config.toml
n_layer = 13
d_model = 512
n_head = 8
n_kv_head = 8
head_dim = 64
d_mlp = 2048
vocab_size = 8192
activation = "tanh_gelu"
norm = "layernorm"
norm_place = "pre"
norm_eps = 1e-05
positions = "learned"
qk_norm = false
attn_scale = 0.125
bias = "all"
tie_embeddings = false
parallel_block = false
init = "normal"
init_std_qkv = 0.0266
init_std_o = 0.0266
init_std_up = 0.0266
init_std_down = 0.0
optimizer = "adamw"
lr = 0.000845
beta1 = 0.9
beta2 = 0.99
weight_decay = 0.53
lr_head = 0.0061
warmup_steps = 223
schedule = "wsd"
decay_fraction = 0.512
decay_shape = "linear"
final_lr_fraction = 0.0
batch_tokens = 131072
seq_len = 1024
doc_mask = false
train_tokens = 900600000
steps = 6872
dataset = "wikipedia_en"
MLP neurons of a small language model. Each row is named by its layer, matrix (up: input weights) and neuron, and shows model dimensions 288-415. Each number is 50 + 10 x the weight over its row's rms, rounded and kept within 0 to 99.
Before each neuron's rows, "fires on" lists the tokens most often at its 100 highest values on Wikipedia text that the model never trained on; "fires in" lists the words (lower case) most often at its 100 highest values on Wikipedia text that the model never trained on.

fires on: " the", " a", " he", " they"
fires in: "the", "he", "a", "they"
L6.up619:54 37 50 42 48 60 47 52 69 47 52 63 48 51 52 56 48 57 58 49 74 61 59 54 43 51 50 74 30 47 65 46 33 74 53 57 45 64 51 51 45 49 58 54 40 55 47 53 45 53 35 44 37 43 49 58 27 51 20 45 48 59 74 44 50 51 49 47 46 43 41 63 47 48 43 42 52 39 58 63 59 49 61 65 56 53 52 44 32 41 54 41 49 56 75 29 48 43 49 44 57 58 44 63 46 52 64 57 48 66 54 47 41 36 61 55 50 57 48 74 67 39 25 46 48 39 64 46

fires on: " to", " of", "ve"
fires in: "to", "of", "ve"
L6.up819:53 42 47 52 53 49 43 68 52 51 54 48 54 38 68 52 53 46 56 44 55 53 70 61 52 62 49 48 55 48 75 42 65 47 45 52 52 41 63 36 32 45 46 33 53 57 45 43 52 51 40 57 37 61 45 46 42 60 49 35 42 47 42 36 48 58 51 46 49 50 52 55 39 57 46 31 56 53 47 50 57 41 53 67 50 63 34 52 47 55 62 41 36 41 57 39 50 59 48 47 60 52 53 70 65 54 58 65 51 57 74 38 51 58 43 51 56 53 47 45 51 46 33 33 39 37 48 41

fires on: " that", " such", " known", " which"
fires in: "that", "such", "known", "which"
L6.up324:59 54 47 66 61 55 43 56 58 57 53 36 62 47 59 53 54 46 56 52 40 46 56 66 41 48 34 42 60 51 72 49 57 50 60 51 44 43 45 44 48 50 61 47 70 48 38 46 46 65 46 49 58 63 58 39 50 43 44 65 53 46 60 50 58 37 60 45 40 46 51 60 39 60 45 47 39 48 66 57 48 63 59 61 55 49 52 54 38 51 55 28 66 50 47 36 48 43 26 64 34 49 42 55 63 61 63 75 35 46 38 60 51 15 45 57 53 41 62 60 56 33 34 49 40 53 45 35

fires on: " as", " with", " into", " a", " 5", " 1"
fires in: "as", "with", "into", "a", "5", "1"
L6.up1339:60 43 40 60 52 33 44 39 65 38 39 53 32 33 66 37 58 53 36 37 51 50 54 57 47 51 52 58 45 51 66 49 53 33 47 43 46 54 48 74 46 62 46 48 36 33 66 44 53 39 49 58 37 66 38 47 59 55 34 68 55 61 60 42 44 48 53 46 40 39 56 43 45 52 50 60 37 37 50 58 62 53 36 70 58 39 50 37 42 67 45 26 64 44 57 37 49 49 43 59 55 41 27 46 41 67 58 62 49 59 31 54 65 29 63 44 53 33 56 54 41 41 66 41 61 41 48 56

fires on: " which", "3", "5", "6", " that", "4"
fires in: "which", "3", "5", "6", "that", "4"
L6.up706:51 60 38 64 53 48 62 49 62 33 58 62 48 55 56 31 46 62 53 56 45 37 67 52 53 42 56 46 47 41 54 58 43 57 60 38 52 72 53 46 66 35 54 53 61 45 48 51 49 74 52 29 38 54 54 43 46 47 58 66 42 72 56 43 43 49 63 62 50 51 69 47 36 61 42 42 56 53 57 50 51 59 48 57 38 51 50 63 39 50 42 57 59 33 34 67 61 43 58 40 69 47 36 61 44 67 43 51 46 53 45 51 51 49 51 33 57 65 60 64 66 44 53 40 41 42 50 46

fires on: " be", " that", "ent"
fires in: "be", "that", "intent"
L6.up503:57 48 16 52 72 57 59 54 48 43 58 45 50 55 57 57 42 49 59 60 54 34 49 63 60 47 41 55 54 44 55 40 35 39 35 40 44 71 43 36 55 46 57 54 41 35 42 59 56 59 63 52 53 46 59 52 47 49 58 51 41 62 39 45 29 53 76 36 53 56 63 49 49 64 45 40 70 60 46 47 54 42 38 34 45 49 41 56 39 61 56 52 48 46 62 51 55 51 45 58 49 56 48 62 50 39 58 70 40 54 45 65 51 63 72 48 56 58 61 44 55 48 41 53 41 39 53 52

fires on: " that", " which", " have", " each", " both"
fires in: "that", "which", "have", "each", "both"
L6.up506:48 61 45 53 37 59 55 40 35 51 37 44 47 37 43 45 44 52 60 53 48 58 42 64 63 52 49 41 39 54 49 32 51 37 45 45 23 68 58 50 65 40 37 68 30 45 57 53 42 40 73 56 40 52 70 59 46 37 52 34 60 47 70 44 48 53 76 57 71 45 69 36 37 44 56 50 49 62 47 45 52 39 59 52 56 50 45 64 44 48 37 59 52 58 52 53 56 36 39 62 64 56 39 51 51 48 54 40 29 44 44 53 46 41 63 49 36 39 62 40 64 44 56 49 53 43 43 63

fires on: " on", " of", " at", " for", " by"
fires in: "on", "of", "at", "for", "by"
L6.up1619:54 69 40 46 45 58 61 65 59 57 36 52 37 58 59 42 54 70 50 71 64 54 34 53 67 43 48 64 45 61 42 63 55 37 51 47 70 48 60 39 50 47 56 34 53 45 64 45 63 47 48 71 48 44 46 56 59 53 38 67 40 54 61 33 35 49 59 58 47 36 47 56 48 38 57 30 54 50 48 47 60 39 53 57 62 43 51 45 61 50 54 49 44 52 48 36 40 43 61 55 61 46 52 41 34 62 46 65 51 64 49 55 50 43 45 53 51 63 38 61 50 48 49 38 49 53 55 49

fires on: " and", " of", " for", " is", " about"
fires in: "and", "of", "for", "is", "about", "than"
L9.up1031:36 47 45 41 50 52 61 50 39 55 49 56 40 29 59 50 53 38 46 61 68 47 52 74 58 47 62 51 47 43 55 50 47 49 54 61 37 55 66 55 40 57 34 41 55 57 51 63 45 50 48 57 61 55 58 46 60 71 53 31 46 63 59 53 62 67 50 51 64 52 61 29 41 59 53 42 35 48 53 63 70 52 46 70 43 57 51 51 31 62 47 50 45 46 65 44 54 46 61 47 53 58 49 63 61 36 65 58 56 60 53 64 47 39 43 43 40 70 60 54 52 45 64 52 53 37 76 36

fires on: " in", " character", " as", " role", " which"
fires in: "in", "character", "as", "role", "which"
L6.up1650:53 39 46 54 61 76 60 46 51 55 31 51 64 42 57 36 37 55 44 30 56 46 36 75 55 54 52 68 45 45 70 32 47 51 62 49 49 33 55 47 70 38 26 48 40 54 51 42 47 60 58 43 50 44 63 64 38 37 54 57 48 56 37 46 41 53 56 55 76 44 58 51 37 41 57 51 35 60 47 47 38 40 67 54 39 50 50 37 43 54 45 63 56 54 42 45 69 40 38 44 65 55 47 61 35 55 46 59 45 57 52 59 55 37 40 41 54 59 63 62 65 42 33 37 33 49 43 37

fires on: "s", "t", "ve", "m", "em"
fires in: "s", "t", "ve", "m", "em"
L6.up315:45 55 42 61 48 45 46 67 48 60 47 46 31 43 52 67 48 44 56 42 40 42 79 49 53 51 39 43 51 59 53 38 62 55 62 57 63 62 48 39 45 27 52 44 39 51 42 82 67 56 41 66 37 42 69 49 44 57 55 42 58 53 53 54 41 65 54 43 49 48 47 33 38 34 39 53 53 39 33 51 52 53 42 62 43 48 53 40 47 61 43 48 47 61 55 69 49 37 29 67 56 77 36 63 40 41 53 65 39 50 57 70 47 58 61 35 51 70 59 44 55 43 57 47 42 36 46 57

fires on: " which", " that", " up", " a"
fires in: "which", "that", "up"
L6.up693:47 49 45 47 30 61 69 54 48 40 33 45 58 36 49 61 40 72 56 33 62 34 42 53 53 54 47 47 41 54 42 58 42 72 57 45 56 55 52 43 44 55 59 48 43 39 55 48 52 53 42 53 28 50 59 63 42 44 49 40 43 65 60 32 53 68 50 49 46 61 48 59 55 46 57 33 53 48 57 63 55 52 49 59 48 51 48 51 44 41 42 57 59 52 70 34 53 43 43 42 50 48 42 61 58 48 63 55 30 62 66 52 33 45 51 43 55 49 43 61 52 43 27 19 31 57 62 30

fires on: " to", " them", "92"
fires in: "to", "them", "92"
L6.up515:49 57 36 49 53 45 53 47 51 58 72 56 56 35 60 38 49 65 41 41 49 45 42 57 52 50 46 60 49 74 48 40 30 41 34 69 41 43 46 52 64 46 46 63 57 46 49 47 42 37 62 52 64 42 46 37 61 36 37 60 53 48 52 54 43 51 64 56 66 57 69 36 37 54 56 47 39 49 51 50 40 51 60 68 47 30 64 56 58 54 36 63 57 46 45 71 60 27 56 91 63 49 43 61 76 48 56 49 57 54 39 60 43 53 40 44 61 50 50 43 53 43 51 54 50 37 39 46

fires on: " of", " from", " for"
fires in: "of", "from", "for"
L6.up382:38 68 36 50 65 59 49 42 50 59 47 58 67 38 59 28 56 49 58 53 48 27 57 56 54 43 48 54 33 41 54 28 36 56 43 67 59 42 55 41 47 68 41 54 52 40 41 38 53 60 48 32 62 52 48 54 39 46 37 60 56 75 45 36 42 45 41 57 72 59 51 39 65 41 47 33 49 58 53 50 56 43 39 48 40 44 46 51 36 52 46 48 57 51 42 45 45 39 60 49 55 43 45 79 63 51 50 50 43 59 56 65 41 36 56 53 54 46 65 71 42 45 46 45 52 50 50 47

fires on: " the", " a", " all", " China", " her"
fires in: "the", "china", "a"
L6.up1770:60 31 44 43 50 50 43 57 70 40 30 49 50 31 50 63 53 39 58 46 57 41 72 56 46 57 47 62 47 44 71 49 32 70 61 55 46 69 33 49 49 56 62 62 57 32 46 62 47 46 34 44 47 46 50 54 44 56 47 39 44 54 65 61 47 45 52 48 52 52 60 66 44 61 34 32 44 43 55 51 56 55 52 57 53 53 52 38 31 26 50 45 39 53 62 16 60 59 46 61 46 30 36 65 54 51 68 44 58 60 55 58 40 43 68 60 49 62 49 85 56 40 33 36 46 35 61 40

fires on: " with", " a", " similar", " of", " for"
fires in: "with", "a", "similar", "of", "for"
L6.up1789:51 67 42 68 33 58 40 59 50 49 40 44 28 39 55 38 40 41 55 55 40 44 49 56 46 53 56 63 30 41 60 33 51 39 53 25 51 42 45 48 55 27 40 55 50 50 57 55 45 66 60 48 38 57 33 52 56 31 61 55 41 42 48 40 42 65 54 54 49 55 38 43 50 48 34 48 39 54 49 56 53 48 49 45 51 38 41 48 54 45 50 58 50 48 46 59 40 56 46 54 53 61 48 56 57 55 66 50 44 57 52 78 49 49 45 49 51 58 46 59 62 46 60 44 45 32 57 59

fires on: " by", " from", " to"
fires in: "by", "from", "to"
L6.up1475:31 38 49 59 50 48 40 49 53 58 53 49 44 52 52 31 49 53 42 45 72 54 45 64 59 60 43 54 57 47 61 49 49 58 57 60 31 55 61 25 55 50 61 57 35 31 47 55 27 46 64 42 48 51 66 37 45 60 41 49 52 52 29 61 40 57 49 52 73 47 48 46 55 47 63 57 32 53 44 41 55 50 58 54 59 46 68 63 32 48 57 35 54 58 40 66 64 43 38 50 50 56 40 54 47 37 43 62 51 59 64 40 55 52 50 63 62 56 60 59 60 42 48 31 59 31 73 40

fires on: " the", " a", " time", " first", " 100"
fires in: "the", "a", "time", "first", "100"
L6.up1589:61 57 56 57 81 40 60 49 50 61 47 48 36 31 48 51 33 46 39 58 31 45 37 54 55 49 51 65 38 60 64 58 61 50 49 62 53 61 38 57 56 54 60 38 62 44 50 64 23 36 38 55 56 55 59 67 45 60 50 47 48 57 68 31 50 39 47 63 57 43 68 66 46 45 55 50 45 38 40 56 43 35 57 46 31 48 42 47 37 50 44 41 45 61 63 42 65 59 43 70 45 42 64 44 50 58 51 61 45 57 52 60 48 49 62 45 51 52 65 58 68 43 45 26 45 41 56 63

fires on: " 18", " age", " from", " living", " two"
fires in: "18", "from", "age", "living", "two", "ages"
L6.up1995:50 40 53 52 54 56 63 51 68 43 29 47 38 45 52 41 66 40 49 58 52 39 66 55 65 54 28 59 54 53 69 57 52 80 54 59 46 56 48 47 55 49 67 61 51 47 46 56 45 54 70 52 57 61 77 57 52 53 37 56 52 46 61 39 43 43 53 57 73 47 40 45 61 48 34 61 41 56 46 76 38 52 60 54 54 52 44 50 44 41 47 59 51 67 47 55 53 43 50 43 48 39 58 72 39 51 52 49 41 63 56 60 36 53 61 44 48 79 51 41 52 44 47 60 26 66 55 50